python train.py --norm_eps=1e-05 --positions="rope" --rope_base=77800.0 --bias="none" --parallel_block=false --init_std_qkv=0.044 --init_std_o=0.00831 --init_std_up=0.044 --optimizer="laprop" --warmup_steps=360 --doc_mask=true
MLP neurons of a small language model. Each row is named by its layer, matrix (gate and up: input weights) and neuron, and shows model dimensions 48-143. Each number is 50 + 10 x the weight over its row's rms, rounded and kept within 0 to 99. A neuron's up and down rows have the sign that makes its largest values positive.
After each neuron's rows, "fires on" lists the tokens most often at its 100 highest values on Wikipedia text that the model never trained on; "fires in" lists the words (lower case) most often at its 100 highest values on Wikipedia text that the model never trained on.

L2.gate732:67 47 57 48 55 51 64 53 61 55 51 56 48 44 45 59 47 44 59 41 33 42 71 46 44 44 71 57 60 56 37 63 49 63 55 64 41 51 45 39 53 74 46 55 28 48 70 53 55 34 54 42 61 58 67 47 40 40 38 56 56 47 44 52 45 44 49 61 44 39 58 67 48 34 39 51 64 39 45 44 47 56 66 46 27 30 59 42 35 56 55 34 39 50 50 46
L2.up732:75 52 46 47 53 53 49 51 53 62 49 49 25 66 33 54 59 57 53 41 43 63 40 17 48 53 65 46 55 54 42 49 50 70 38 54 43 55 60 43 56 45 39 49 59 47 54 55 28 39 66 51 56 42 49 56 54 72 40 40 48 42 41 51 58 49 47 63 46 44 32 56 48 41 49 34 54 31 47 47 35 37 61 48 42 60 48 56 57 55 44 60 62 56 40 64
fires on: "rele", "Ser", "ur", "er", "amp", "ig"
fires in: "released", "release", "example", "series", "releases", "franz"

L5.gate645:59 53 63 65 36 70 57 58 50 51 42 49 58 49 56 43 57 48 56 53 53 40 29 55 48 50 48 52 48 61 57 43 47 52 45 81 63 44 40 45 47 46 33 49 60 66 39 40 42 52 44 53 49 55 59 55 56 32 30 58 52 46 47 58 62 61 33 58 52 64 55 49 47 52 43 50 43 46 50 34 30 38 43 53 59 40 58 32 37 40 60 42 40 36 48 53
L5.up645:51 46 62 36 51 67 54 46 57 66 74 42 55 39 65 59 50 49 52 43 72 59 50 52 42 41 42 49 57 49 45 53 65 25 56 36 59 59 48 63 48 58 47 61 39 54 50 57 44 59 63 46 51 59 51 61 62 37 68 39 64 57 51 60 43 52 62 41 38 56 44 48 47 54 38 56 48 54 49 37 34 55 47 53 41 59 59 61 41 58 55 41 50 50 50 59
fires on: "that ", "who ", "they ", "which ", "it "
fires in: "that", "who", "they", "which", "it"

L10.gate335:55 60 57 46 70 64 79 51 49 68 59 46 35 41 50 51 51 47 44 65 54 52 36 70 56 52 44 53 52 67 57 39 44 42 57 55 55 59 32 65 46 62 43 60 59 55 47 61 49 52 44 40 67 46 35 58 73 31 45 39 63 52 48 50 45 47 34 71 32 44 53 56 60 54 50 50 62 55 43 56 39 73 37 26 48 40 43 44 54 40 63 62 48 58 63 41
L10.up335:37 42 39 52 38 62 42 61 49 56 61 48 51 60 58 56 57 61 50 49 53 52 28 64 37 42 51 48 56 55 46 53 50 47 34 62 57 63 43 45 41 51 39 52 71 63 51 36 68 39 61 37 47 57 61 58 43 48 50 45 48 51 65 56 48 52 38 65 51 69 49 41 54 56 58 26 66 46 50 45 46 55 51 44 48 35 37 51 48 27 45 52 39 58 48 45
fires on: "was ", "ing ", "been ", "e", "be ", "also "
fires in: "was", "been", "being", "be", "also", "foreign"

L5.gate647:58 49 60 51 46 50 57 56 52 47 40 42 41 60 42 55 70 62 49 51 43 37 46 38 40 59 49 39 59 36 51 44 60 59 32 45 36 52 54 61 41 62 44 54 63 39 51 47 48 33 41 41 53 44 27 44 68 38 53 50 39 39 63 47 51 62 44 53 49 76 59 70 38 47 29 42 52 65 48 45 46 45 57 34 40 50 57 45 40 36 64 69 43 65 77 22
L5.up647:56 50 46 43 42 37 36 60 57 58 52 45 32 53 58 52 59 65 51 41 52 32 61 20 53 47 34 35 58 39 40 40 56 55 51 53 45 45 48 84 61 68 34 65 68 55 49 44 55 41 43 55 31 58 34 35 58 52 62 50 52 39 66 53 58 56 50 55 55 52 47 49 37 42 45 49 53 43 54 55 44 54 60 30 50 37 52 50 41 47 50 67 36 41 50 40
fires on: "ing ", "e", "were ", "t", "be ", "li"
fires in: "being", "were", "be", "week", "jean"

L5.gate533:65 57 62 61 41 71 61 45 47 39 61 44 30 32 38 44 47 49 67 46 58 45 37 57 28 46 54 46 46 54 61 49 54 45 46 49 60 35 22 47 53 64 24 34 63 47 63 51 51 59 44 44 63 44 51 35 62 44 41 59 45 54 40 43 53 56 56 60 49 66 68 69 46 40 36 50 45 70 68 62 30 31 52 61 41 39 33 57 62 65 56 46 39 58 47 48
L5.up533:23 47 54 58 37 51 53 41 52 44 29 62 46 55 56 40 43 48 68 52 49 50 61 39 66 45 45 66 42 62 64 66 47 49 43 56 52 60 53 46 43 59 56 55 48 47 56 58 60 62 53 39 39 43 54 38 57 45 53 27 46 49 47 51 71 62 45 55 56 64 38 47 54 26 46 45 65 46 44 48 45 56 56 42 32 53 62 51 51 36 48 56 54 44 45 40
fires on: "had ", "but ", "have ", "ter ", "en ", "he "
fires in: "had", "but", "have", "after", "when", "he"

L6.gate429:39 55 49 47 53 48 34 58 47 42 50 46 49 41 31 58 51 50 50 50 51 74 58 54 50 64 50 37 39 44 59 56 32 43 61 44 59 59 29 40 64 56 36 34 50 26 56 59 35 47 57 52 38 38 52 55 50 37 56 61 52 50 50 42 55 65 58 61 55 54 45 45 59 60 58 48 54 40 57 51 59 62 64 36 43 54 56 32 34 55 47 45 82 39 55 62
L6.up429:64 57 59 40 55 37 46 46 43 52 68 30 55 46 33 58 52 59 52 58 48 61 50 33 50 44 66 60 51 49 33 46 37 44 67 59 55 54 32 42 47 44 54 32 68 26 55 40 48 52 60 44 49 40 53 49 59 41 45 51 47 49 36 40 71 57 50 73 58 40 26 56 53 34 61 38 45 60 36 55 49 44 54 37 49 43 37 60 36 37 55 38 66 50 56 41
fires on: "er ", "after ", "l ", "ter ", "ince ", "on "
fires in: "under", "after", "until", "since", "upon", "by"

L6.gate666:63 48 53 38 57 37 49 56 40 63 49 38 53 45 45 55 66 46 39 48 58 48 59 51 44 47 47 59 63 46 55 57 52 40 33 63 48 67 34 55 41 72 33 35 69 44 41 54 45 44 39 50 44 57 44 67 35 53 44 42 61 58 41 32 53 51 75 59 57 57 50 58 70 66 50 49 78 74 48 58 62 46 53 60 47 45 43 34 51 61 63 46 40 47 65 52
L6.up666:48 34 53 46 52 50 63 43 47 41 48 49 66 38 57 55 34 69 48 41 51 50 62 40 43 38 54 62 63 57 49 42 47 65 52 52 51 43 39 66 49 46 48 52 55 63 68 39 42 49 53 57 68 67 48 39 48 52 42 61 55 61 52 43 43 55 68 54 71 67 43 46 54 46 41 79 47 51 45 48 67 48 39 61 68 39 52 45 46 53 45 42 49 59 57 34
fires on: "known ", "to ", "ell ", "ed ", "an ", "e"
fires in: "known", "to", "well", "than", "continued", "place"

L5.gate651:59 54 49 58 51 69 60 36 43 40 54 49 64 44 55 51 59 45 46 52 46 44 22 42 44 70 66 69 46 58 52 53 57 36 45 52 61 50 49 36 52 47 51 32 35 42 50 46 41 50 59 58 48 48 46 59 36 40 40 39 55 42 52 52 66 67 72 60 46 60 58 43 47 61 43 37 44 50 45 61 69 37 58 63 66 40 64 66 52 63 48 37 64 42 53 42
L5.up651:42 60 62 61 50 44 63 60 39 51 61 48 40 38 70 52 31 44 32 51 39 49 55 32 57 32 49 49 66 46 40 63 49 67 46 41 61 49 35 46 49 54 53 46 70 45 56 56 62 52 39 40 59 50 58 39 46 60 47 42 42 57 70 63 62 56 53 49 54 54 55 46 56 56 41 61 45 44 51 42 51 46 67 51 54 52 41 41 50 45 37 46 28 36 51 49
fires on: "re", "adi", "ation ", "k", "ation"
fires in: "stadium", "street", "park", "station", "young", "fountain"

L5.gate470:73 56 50 50 25 58 48 45 48 52 47 39 62 50 65 66 59 40 51 55 52 48 40 47 39 56 51 40 51 44 49 39 49 60 39 41 66 61 33 61 54 71 37 29 58 59 39 46 32 40 50 46 54 42 48 56 57 52 49 36 37 52 57 46 67 41 58 48 40 50 80 60 68 50 50 65 58 39 41 48 55 34 55 40 28 61 58 42 24 49 58 47 37 50 62 55
L5.up470:43 49 46 39 64 55 58 60 45 50 51 55 58 43 51 61 57 58 49 59 46 55 65 32 46 38 65 41 59 27 61 44 46 63 32 51 49 41 47 37 56 52 47 33 55 57 51 45 35 37 41 41 60 56 31 51 46 34 52 49 35 40 78 53 62 47 53 51 52 35 34 57 43 37 61 52 30 45 36 36 31 46 48 44 47 49 56 42 53 47 54 52 52 50 54 45
fires on: "not ", "an ", "ould ", "to ", "ay ", "t "
fires in: "not", "can", "could", "to", "may", "t"

L5.gate696:45 55 57 53 36 53 48 69 53 39 51 58 52 56 67 67 51 58 60 49 63 55 64 40 38 63 43 61 65 47 53 40 45 54 38 49 66 49 60 49 51 56 37 50 74 53 37 48 45 57 52 45 52 59 37 45 47 44 45 55 63 47 44 49 57 51 54 65 66 48 72 58 47 43 39 64 36 64 51 39 60 33 56 46 60 42 55 48 45 51 55 60 52 31 47 63
L5.up696:56 66 69 64 54 28 47 59 59 56 37 53 63 49 48 32 52 56 39 49 41 66 43 44 47 39 32 53 55 68 37 33 41 51 49 49 48 38 40 53 51 58 38 51 56 59 44 57 70 47 49 42 44 52 32 36 41 68 74 51 48 62 41 43 50 49 55 50 50 60 63 40 49 70 41 42 52 35 50 36 56 44 54 56 53 48 64 49 27 66 51 55 70 59 54 34
fires on: "ir", "to ", "dr"
fires in: "to", "third", "girls", "rururddrdrdrdurdrdrdurdrdrddrururddrdrdrd", "girl"

L6.gate464:64 46 48 46 47 46 63 61 52 59 48 46 58 70 38 58 44 53 31 57 55 41 64 49 62 58 50 46 51 54 61 50 66 48 35 54 55 64 39 45 53 28 42 51 51 49 44 48 46 32 49 37 66 51 62 26 40 43 50 70 64 55 38 31 54 59 52 45 63 48 65 46 63 41 57 51 49 46 52 39 37 46 57 32 29 40 64 39 25 65 66 34 53 63 64 35
L6.up464:36 45 49 45 41 64 54 54 66 64 42 50 42 43 39 58 62 40 46 35 52 59 49 51 59 32 46 46 60 53 62 61 61 42 68 48 45 35 63 47 40 57 57 59 65 41 61 58 51 44 53 46 34 53 71 59 42 79 47 53 65 61 46 57 63 72 33 56 41 57 43 63 52 53 60 66 62 58 39 39 51 49 33 52 37 40 55 44 41 57 52 41 52 44 39 44
fires on: "as ", "to ", "over "
fires in: "as", "to", "over"

L11.gate140:63 45 55 44 56 64 47 49 35 77 56 43 60 39 70 57 52 34 63 56 45 61 45 57 52 55 52 56 51 61 71 47 40 49 32 44 47 60 58 57 37 57 45 71 56 51 60 61 66 39 53 48 46 45 33 43 40 50 35 58 50 56 42 66 58 53 50 55 59 50 69 45 58 37 58 58 58 50 39 50 46 59 52 51 41 39 37 59 18 63 56 44 47 59 61 37
L11.up140:55 54 60 37 61 50 43 40 41 55 43 38 66 51 40 55 47 25 38 41 53 43 50 45 62 51 58 54 22 45 58 30 57 41 51 37 46 60 30 52 70 62 40 48 68 38 40 54 46 60 56 45 57 57 41 50 45 55 39 54 48 55 62 65 48 51 65 41 50 70 52 58 49 51 39 51 79 28 57 54 48 45 58 49 21 55 52 58 52 60 31 61 62 62 30 45
fires on: "known ", "used ", "ed ", "ch ", "ell "
fires in: "known", "used", "such", "well", "thomas", "worked"

L6.gate736:57 43 36 48 57 56 33 63 50 48 49 36 52 49 42 48 45 49 40 50 38 46 52 52 61 63 61 52 43 35 47 52 35 41 52 51 40 67 57 52 52 55 51 45 44 37 47 46 56 69 64 61 52 52 56 47 40 39 58 48 62 53 46 66 77 42 57 43 50 62 68 66 26 29 56 50 46 74 47 35 55 44 68 59 17 53 33 45 57 45 52 50 48 54 65 34
L6.up736:24 48 59 60 56 45 46 45 57 34 56 51 35 43 51 46 54 66 55 51 60 35 58 50 29 53 53 50 34 40 41 47 52 54 50 34 46 57 68 67 40 65 72 51 59 62 50 56 36 47 43 53 65 71 43 55 42 49 62 54 45 48 41 52 65 43 48 48 45 47 58 49 48 43 66 58 38 50 46 64 47 44 65 60 34 43 45 66 54 62 47 55 71 45 54 41
fires on: "p", "amil", "ec", "of ", "an"
fires in: "apps", "family", "of", "especially"

L4.gate49:56 44 29 56 41 64 46 57 42 39 54 41 51 42 34 75 44 52 58 56 59 41 40 54 59 51 56 37 55 63 59 85 62 47 60 61 52 52 49 53 42 37 55 56 63 45 38 23 40 42 56 43 38 70 39 53 48 56 57 70 62 44 58 60 42 64 48 28 38 73 44 47 51 38 45 60 73 33 56 51 28 55 54 62 69 48 71 67 40 52 58 50 47 52 61 56
L4.up49:55 55 23 60 53 36 61 43 59 57 47 61 46 62 60 53 37 46 58 61 41 42 57 69 44 38 49 53 44 59 68 44 51 55 46 50 40 47 56 55 43 51 56 41 63 43 41 42 43 39 55 72 60 47 58 38 54 41 62 40 58 55 50 32 53 77 48 47 56 45 49 50 61 49 59 56 52 29 34 33 53 28 43 55 51 65 50 28 59 47 47 52 69 67 43 69
fires on: "19", "fic", "wi", "stric", "rig"
fires in: "19", "classification", "qualification", "district", "official", "significant"

L10.gate705:44 57 41 61 66 66 51 52 41 41 65 43 51 46 54 62 49 39 53 61 48 54 43 56 53 58 49 45 41 56 48 66 58 26 43 68 44 65 59 50 49 52 35 57 50 31 46 51 44 53 51 43 56 54 38 58 49 42 43 47 66 48 35 52 50 65 52 41 45 40 50 35 46 35 48 52 51 42 66 53 65 62 73 44 43 45 65 51 41 58 59 43 56 56 57 43
L10.up705:36 44 62 42 74 61 43 54 37 25 48 60 55 58 58 38 58 58 71 49 49 35 58 35 56 51 44 63 48 62 55 36 47 53 50 49 46 56 32 50 58 39 36 45 66 40 50 40 42 52 62 24 71 44 30 57 46 35 50 44 39 61 43 61 46 53 62 55 54 48 46 54 44 70 42 52 49 41 32 45 48 54 57 54 55 47 58 40 63 50 45 46 60 54 55 42
fires on: "ti", "si", "ch ", "li", "ri", "known "
fires in: "until", "such", "known", "similar", "size"

L6.gate756:62 52 45 44 37 69 58 66 48 51 53 60 72 48 40 46 61 31 46 51 59 46 60 50 42 59 67 37 46 70 53 49 59 58 43 41 50 61 49 43 50 58 42 38 58 64 34 40 57 47 60 32 50 68 36 53 23 41 41 54 48 50 66 40 69 39 45 44 56 63 64 44 46 58 54 40 38 45 36 36 48 42 35 54 52 47 47 31 53 60 55 48 42 38 68 44
L6.up756:51 45 49 47 47 64 62 52 42 44 47 51 46 37 52 48 43 40 39 41 54 60 55 47 58 33 58 48 39 57 54 42 49 45 39 53 54 36 53 59 43 45 57 38 56 56 48 46 42 45 53 35 26 47 30 60 59 41 62 54 59 50 59 41 60 42 53 62 41 72 37 41 44 50 53 66 51 38 44 46 37 50 63 57 46 52 48 25 60 65 53 33 53 43 41 47
fires on: "to ", "an ", "ly "
fires in: "to", "can", "currently", "and", "helped", "of"

L4.gate246:53 46 41 49 60 55 58 39 42 56 68 49 35 51 38 49 49 43 69 54 38 34 37 52 28 36 70 57 43 39 59 57 60 69 37 65 33 56 33 53 45 64 54 51 64 44 57 47 67 44 38 48 44 53 37 46 54 38 60 58 39 42 57 62 66 61 50 49 59 44 46 72 39 53 41 43 65 43 31 43 45 38 40 52 48 54 32 44 59 52 61 47 40 41 52 49
L4.up246:45 65 42 56 45 64 42 56 38 55 60 53 47 32 43 38 48 51 50 41 57 49 49 48 50 53 22 49 59 45 45 45 43 35 68 53 51 51 58 46 49 52 49 62 37 64 57 47 33 53 43 35 48 52 52 43 46 42 62 45 48 77 44 59 45 51 37 52 42 48 61 43 36 36 50 42 27 46 44 52 39 45 56 60 32 48 61 46 49 48 38 32 42 33 46 49
fires on: "ed ", "it ", "which ", "an", "she ", "tic"
fires in: "it", "which", "she", "athletics", "candidate", "described"

L11.gate326:51 43 56 56 32 62 35 61 67 62 51 53 44 53 27 48 47 51 66 56 55 49 39 50 40 59 45 50 57 45 58 55 56 47 52 49 38 54 54 23 53 57 35 56 60 41 36 47 49 57 58 35 56 57 55 37 50 54 28 48 63 29 66 38 58 58 60 56 43 64 55 55 40 35 43 49 62 46 43 40 39 55 53 46 53 26 43 53 55 45 56 46 50 55 53 52
L11.up326:35 46 65 57 53 52 38 52 54 44 52 50 50 43 53 51 69 82 60 44 60 54 49 32 27 52 40 38 56 58 53 43 63 49 66 56 43 57 50 59 51 49 44 45 62 35 58 52 49 61 56 65 41 28 68 46 59 45 62 59 52 50 26 44 50 50 62 60 41 41 53 58 64 49 43 36 48 66 35 56 44 38 70 45 58 57 30 39 46 24 51 61 52 52 42 46
fires on: "had ", "ing ", "not ", "have ", "to "
fires in: "had", "having", "not", "have", "to", "after"

L6.gate44:59 65 70 45 51 65 63 49 50 38 57 34 33 54 46 41 49 60 58 59 56 40 58 53 40 52 49 45 56 55 54 52 43 55 49 79 53 61 55 58 40 45 40 53 50 46 67 40 47 44 66 58 61 40 48 52 37 40 51 58 50 42 54 56 54 56 41 48 43 58 69 55 45 36 50 44 37 62 54 35 57 45 45 46 43 28 48 48 43 53 66 53 74 39 61 39
L6.up44:44 41 52 52 55 27 53 39 51 34 61 52 62 38 61 62 33 51 57 47 50 30 61 38 47 63 56 41 44 56 52 54 61 52 42 42 45 30 61 60 47 35 32 46 58 46 35 39 50 53 51 38 47 51 43 51 50 39 46 62 51 55 74 41 48 36 55 54 46 54 28 44 82 45 62 41 56 49 43 57 49 33 38 41 52 54 70 53 65 53 36 50 52 73 51 34
fires on: "of ", "by ", "with ", "ong ", "from ", "ite "
fires in: "of", "by", "with", "among", "from", "despite"

L5.gate284:36 49 60 44 30 56 33 42 48 39 51 37 44 58 49 48 67 55 55 47 50 54 58 46 36 51 57 31 37 33 51 46 54 42 44 52 48 60 43 64 43 35 29 56 52 38 60 56 41 51 49 59 41 38 55 58 45 36 52 39 47 39 46 77 68 58 53 67 44 52 60 71 52 39 46 50 65 58 47 41 44 32 69 22 63 36 56 65 46 45 60 48 34 45 59 42
L5.up284:44 52 48 45 61 60 50 50 51 50 43 50 47 36 46 57 52 34 22 56 29 55 55 58 43 35 45 44 43 43 33 40 58 36 52 66 49 70 50 56 45 57 60 44 57 62 70 47 40 36 33 43 53 62 39 43 55 66 64 41 46 40 45 55 47 38 43 45 38 33 49 50 67 53 51 42 52 45 64 41 27 52 54 44 50 56 65 48 51 31 51 50 54 48 50 62
fires on: "as ", "un", "of ", "ing ", "for "
fires in: "as", "of", "having", "for", "function"

L5.gate719:50 52 41 52 54 45 49 39 48 50 58 43 76 41 55 57 67 40 51 52 28 56 63 49 40 67 48 47 41 52 43 39 42 44 39 54 48 48 37 53 48 76 46 37 62 74 38 45 73 41 42 50 68 60 36 43 52 32 38 55 38 47 42 51 69 36 47 41 53 50 40 58 70 48 46 55 53 46 40 40 43 48 52 38 42 42 62 40 38 46 54 34 51 45 64 53
L5.up719:46 68 56 59 63 51 55 44 70 61 63 51 44 51 49 50 71 49 55 52 41 54 56 39 52 48 52 43 62 43 50 51 52 51 35 45 46 56 51 55 46 70 41 46 59 67 51 40 61 38 47 54 55 56 41 58 35 61 52 44 56 58 44 36 55 42 52 38 58 58 49 54 58 60 50 60 32 48 51 38 46 46 53 42 56 44 48 35 52 49 48 22 49 49 59 47
fires on: "to ", "it ", "would ", "ay "
fires in: "to", "it", "would", "may"

L5.gate239:51 43 35 43 51 54 53 62 49 40 40 61 57 62 56 39 46 56 59 45 38 55 70 38 57 61 65 42 55 42 55 48 64 28 45 57 44 57 48 46 43 54 43 35 50 50 45 46 55 47 55 55 30 63 45 41 62 48 60 50 31 59 46 39 47 42 51 55 68 55 50 68 53 52 34 45 80 49 55 59 57 49 35 53 54 52 34 44 46 52 53 46 23 50 63 44
L5.up239:51 53 61 61 45 61 47 43 51 39 54 62 64 60 64 44 56 57 56 44 52 75 68 52 28 61 59 63 44 54 65 35 32 67 53 51 64 39 43 41 45 52 46 51 53 44 42 59 31 46 76 51 52 52 39 55 43 51 37 67 56 33 36 29 53 58 46 58 41 48 42 50 70 70 47 38 56 53 49 44 54 53 31 44 51 58 63 63 46 43 49 64 42 51 54 49
fires on: "i", "ed ", "u", "str", "to ", "9 "
fires in: "continued", "administration", "ministry", "to", "administrative"

L6.gate47:52 53 53 54 47 40 50 53 45 55 66 54 36 49 45 56 39 58 36 50 53 62 79 40 47 57 52 58 36 56 60 60 59 58 39 49 57 55 56 51 54 40 33 61 40 52 41 68 53 43 55 39 55 44 51 44 50 29 45 51 59 34 64 50 53 36 49 51 62 44 55 34 54 54 64 36 65 53 48 52 51 57 38 49 56 39 53 59 30 42 47 39 63 54 71 54
L6.up47:49 62 47 37 67 45 43 46 39 53 63 40 54 29 51 45 38 35 42 54 47 41 46 41 41 57 37 61 49 58 23 62 53 32 64 49 45 43 48 55 52 44 38 60 46 59 49 72 47 70 53 58 47 50 36 43 51 65 60 56 43 42 39 38 55 78 58 51 63 57 42 53 39 59 54 52 52 47 38 39 48 58 57 23 42 42 28 40 50 65 48 44 48 47 65 36
fires on: "es ", "use ", "is ", "et", "as ", "to "
fires in: "use", "is", "as", "to", "such", "vietnam"

L4.gate622:61 55 50 48 40 44 50 45 58 52 53 34 47 58 50 53 61 52 62 45 49 62 68 41 21 42 48 46 59 63 37 41 44 49 46 59 57 59 27 33 59 38 44 64 43 44 45 63 54 51 55 57 45 49 41 66 52 49 45 61 51 33 28 50 49 54 60 50 51 49 59 58 60 57 34 56 33 47 40 51 47 52 48 46 57 45 43 51 29 38 48 50 57 47 65 51
L4.up622:52 36 50 48 53 52 51 62 55 73 40 56 71 52 58 46 58 49 44 52 68 51 46 54 52 40 39 42 57 59 46 54 62 65 50 52 53 55 51 45 45 46 53 51 48 59 66 34 39 38 41 68 40 49 52 38 53 46 53 47 44 61 52 64 53 56 29 40 60 41 55 40 54 62 46 48 54 64 41 33 34 57 48 39 53 34 65 53 47 55 53 54 46 58 66 53
fires on: "is ", "form", "sp", "as ", "un"
fires in: "is", "as", "former"

L4.gate512:55 57 37 45 36 58 58 51 53 51 37 68 45 61 53 61 52 47 75 53 58 56 51 49 47 54 54 43 56 50 59 37 40 61 55 70 41 56 46 51 46 63 36 49 61 39 43 53 47 51 59 45 47 64 36 59 57 52 38 46 32 50 47 42 47 58 53 67 66 48 45 41 63 30 44 56 48 45 51 53 52 56 43 58 56 33 50 49 46 51 62 33 55 46 61 59
L4.up512:65 59 40 52 46 50 46 46 63 56 41 48 74 54 54 32 38 55 49 58 31 50 60 53 35 56 53 49 53 62 63 33 55 56 39 50 42 67 41 33 46 37 45 42 42 52 61 39 38 27 52 50 43 53 37 63 61 40 40 45 55 49 45 48 56 47 43 64 62 50 41 58 46 46 48 55 38 43 47 42 52 58 27 44 48 58 61 52 78 68 51 43 54 51 50 49
fires on: "would ", "ti", "ay ", "fir", "aw", "to "
fires in: "would", "may", "to", "still", "fire", "swing"

L9.gate712:36 55 18 37 53 57 42 56 47 75 54 44 45 62 52 56 56 54 43 62 36 42 41 63 51 41 50 57 42 47 71 63 43 56 44 49 47 64 51 48 51 57 54 51 31 58 36 59 48 24 23 56 40 53 39 53 67 48 42 38 53 57 33 50 58 41 68 46 68 35 42 55 44 62 48 38 55 57 53 49 65 52 44 52 53 35 58 53 51 44 51 42 45 70 54 56
L9.up712:51 41 43 64 38 48 35 59 62 50 48 51 45 58 50 38 40 70 59 47 53 52 37 48 57 50 51 48 65 56 54 39 46 61 50 49 46 53 45 52 48 52 24 65 71 60 62 41 50 41 63 32 54 39 51 46 82 29 40 75 58 34 48 54 53 57 57 57 48 41 41 62 55 39 67 47 56 58 42 46 41 53 44 46 51 51 56 54 44 38 52 53 48 67 55 55
fires on: "th", "ate ", "s "
fires in: "three", "them", "candidate", "those", "then", "than"

L5.gate222:45 46 61 45 45 48 41 46 48 56 53 62 56 45 51 39 54 67 49 58 70 29 50 46 43 49 51 47 56 51 52 63 53 48 45 51 54 64 46 73 42 49 39 53 64 69 37 55 31 35 44 52 60 62 42 54 56 52 59 53 37 22 53 52 49 50 44 57 40 43 70 46 51 67 43 57 56 26 58 42 40 40 56 31 60 44 78 40 52 40 50 29 44 36 64 64
L5.up222:61 55 49 51 53 44 45 59 58 57 47 62 61 46 38 41 54 57 51 54 59 41 50 44 40 48 41 28 54 59 58 41 64 60 53 61 32 43 50 75 58 56 35 59 51 46 25 62 53 42 47 47 58 47 48 46 59 50 58 56 50 49 45 54 40 51 48 55 43 53 54 48 54 52 46 55 43 30 45 48 33 64 40 52 73 42 48 46 35 51 41 36 50 57 50 41
fires on: "to ", "an ", "t ", "z", "al", "ers"
fires in: "to", "can", "t", "runners"

L9.gate543:54 47 36 54 51 44 58 65 49 28 47 47 46 38 49 46 52 50 66 60 74 74 55 53 47 76 52 52 51 54 59 58 33 45 49 48 56 61 55 52 51 42 42 34 38 42 52 46 48 55 70 44 53 55 54 66 49 50 23 63 55 52 36 42 68 57 45 62 43 49 64 63 55 54 66 36 31 58 56 33 56 43 64 41 45 66 42 54 57 49 64 38 64 53 45 60
L9.up543:51 53 53 72 49 56 72 44 77 40 47 51 50 54 45 69 53 42 56 61 65 63 41 55 58 43 55 29 54 39 47 39 43 51 60 50 45 62 43 57 47 52 56 60 54 69 43 52 38 34 41 45 48 55 43 53 43 62 56 34 63 60 65 51 40 44 55 38 49 72 39 63 55 44 47 51 58 56 40 45 59 73 41 53 55 43 42 43 54 60 50 42 57 62 45 41
fires on: "of ", "ul", "d", "ec", "ur", "bu"
fires in: "of", "candidate", "species", "especially", "security", "similar"

L6.gate330:46 43 62 45 40 50 53 38 55 27 54 28 66 63 61 37 62 65 50 39 56 50 65 57 28 56 53 35 49 44 63 42 34 45 46 51 43 74 38 42 44 68 58 52 45 37 41 47 36 51 49 42 51 54 37 46 44 61 62 49 49 34 62 55 50 53 62 42 54 58 49 79 51 57 48 20 58 57 44 53 43 48 50 24 46 39 63 58 45 32 57 55 58 54 46 47
L6.up330:31 36 52 55 55 62 46 49 57 50 64 28 51 39 53 59 26 46 55 45 53 40 45 43 44 57 41 63 54 55 48 58 47 39 62 52 39 53 45 66 58 67 51 58 40 42 53 63 52 35 50 34 47 50 30 64 42 51 56 49 58 52 57 48 47 34 33 65 46 57 66 55 60 60 42 45 49 52 53 45 47 36 45 47 44 53 44 28 70 57 56 38 55 54 49 57
fires on: "of ", "th", "ong ", "et ", "y"
fires in: "of", "among", "yet", "nothing", "others"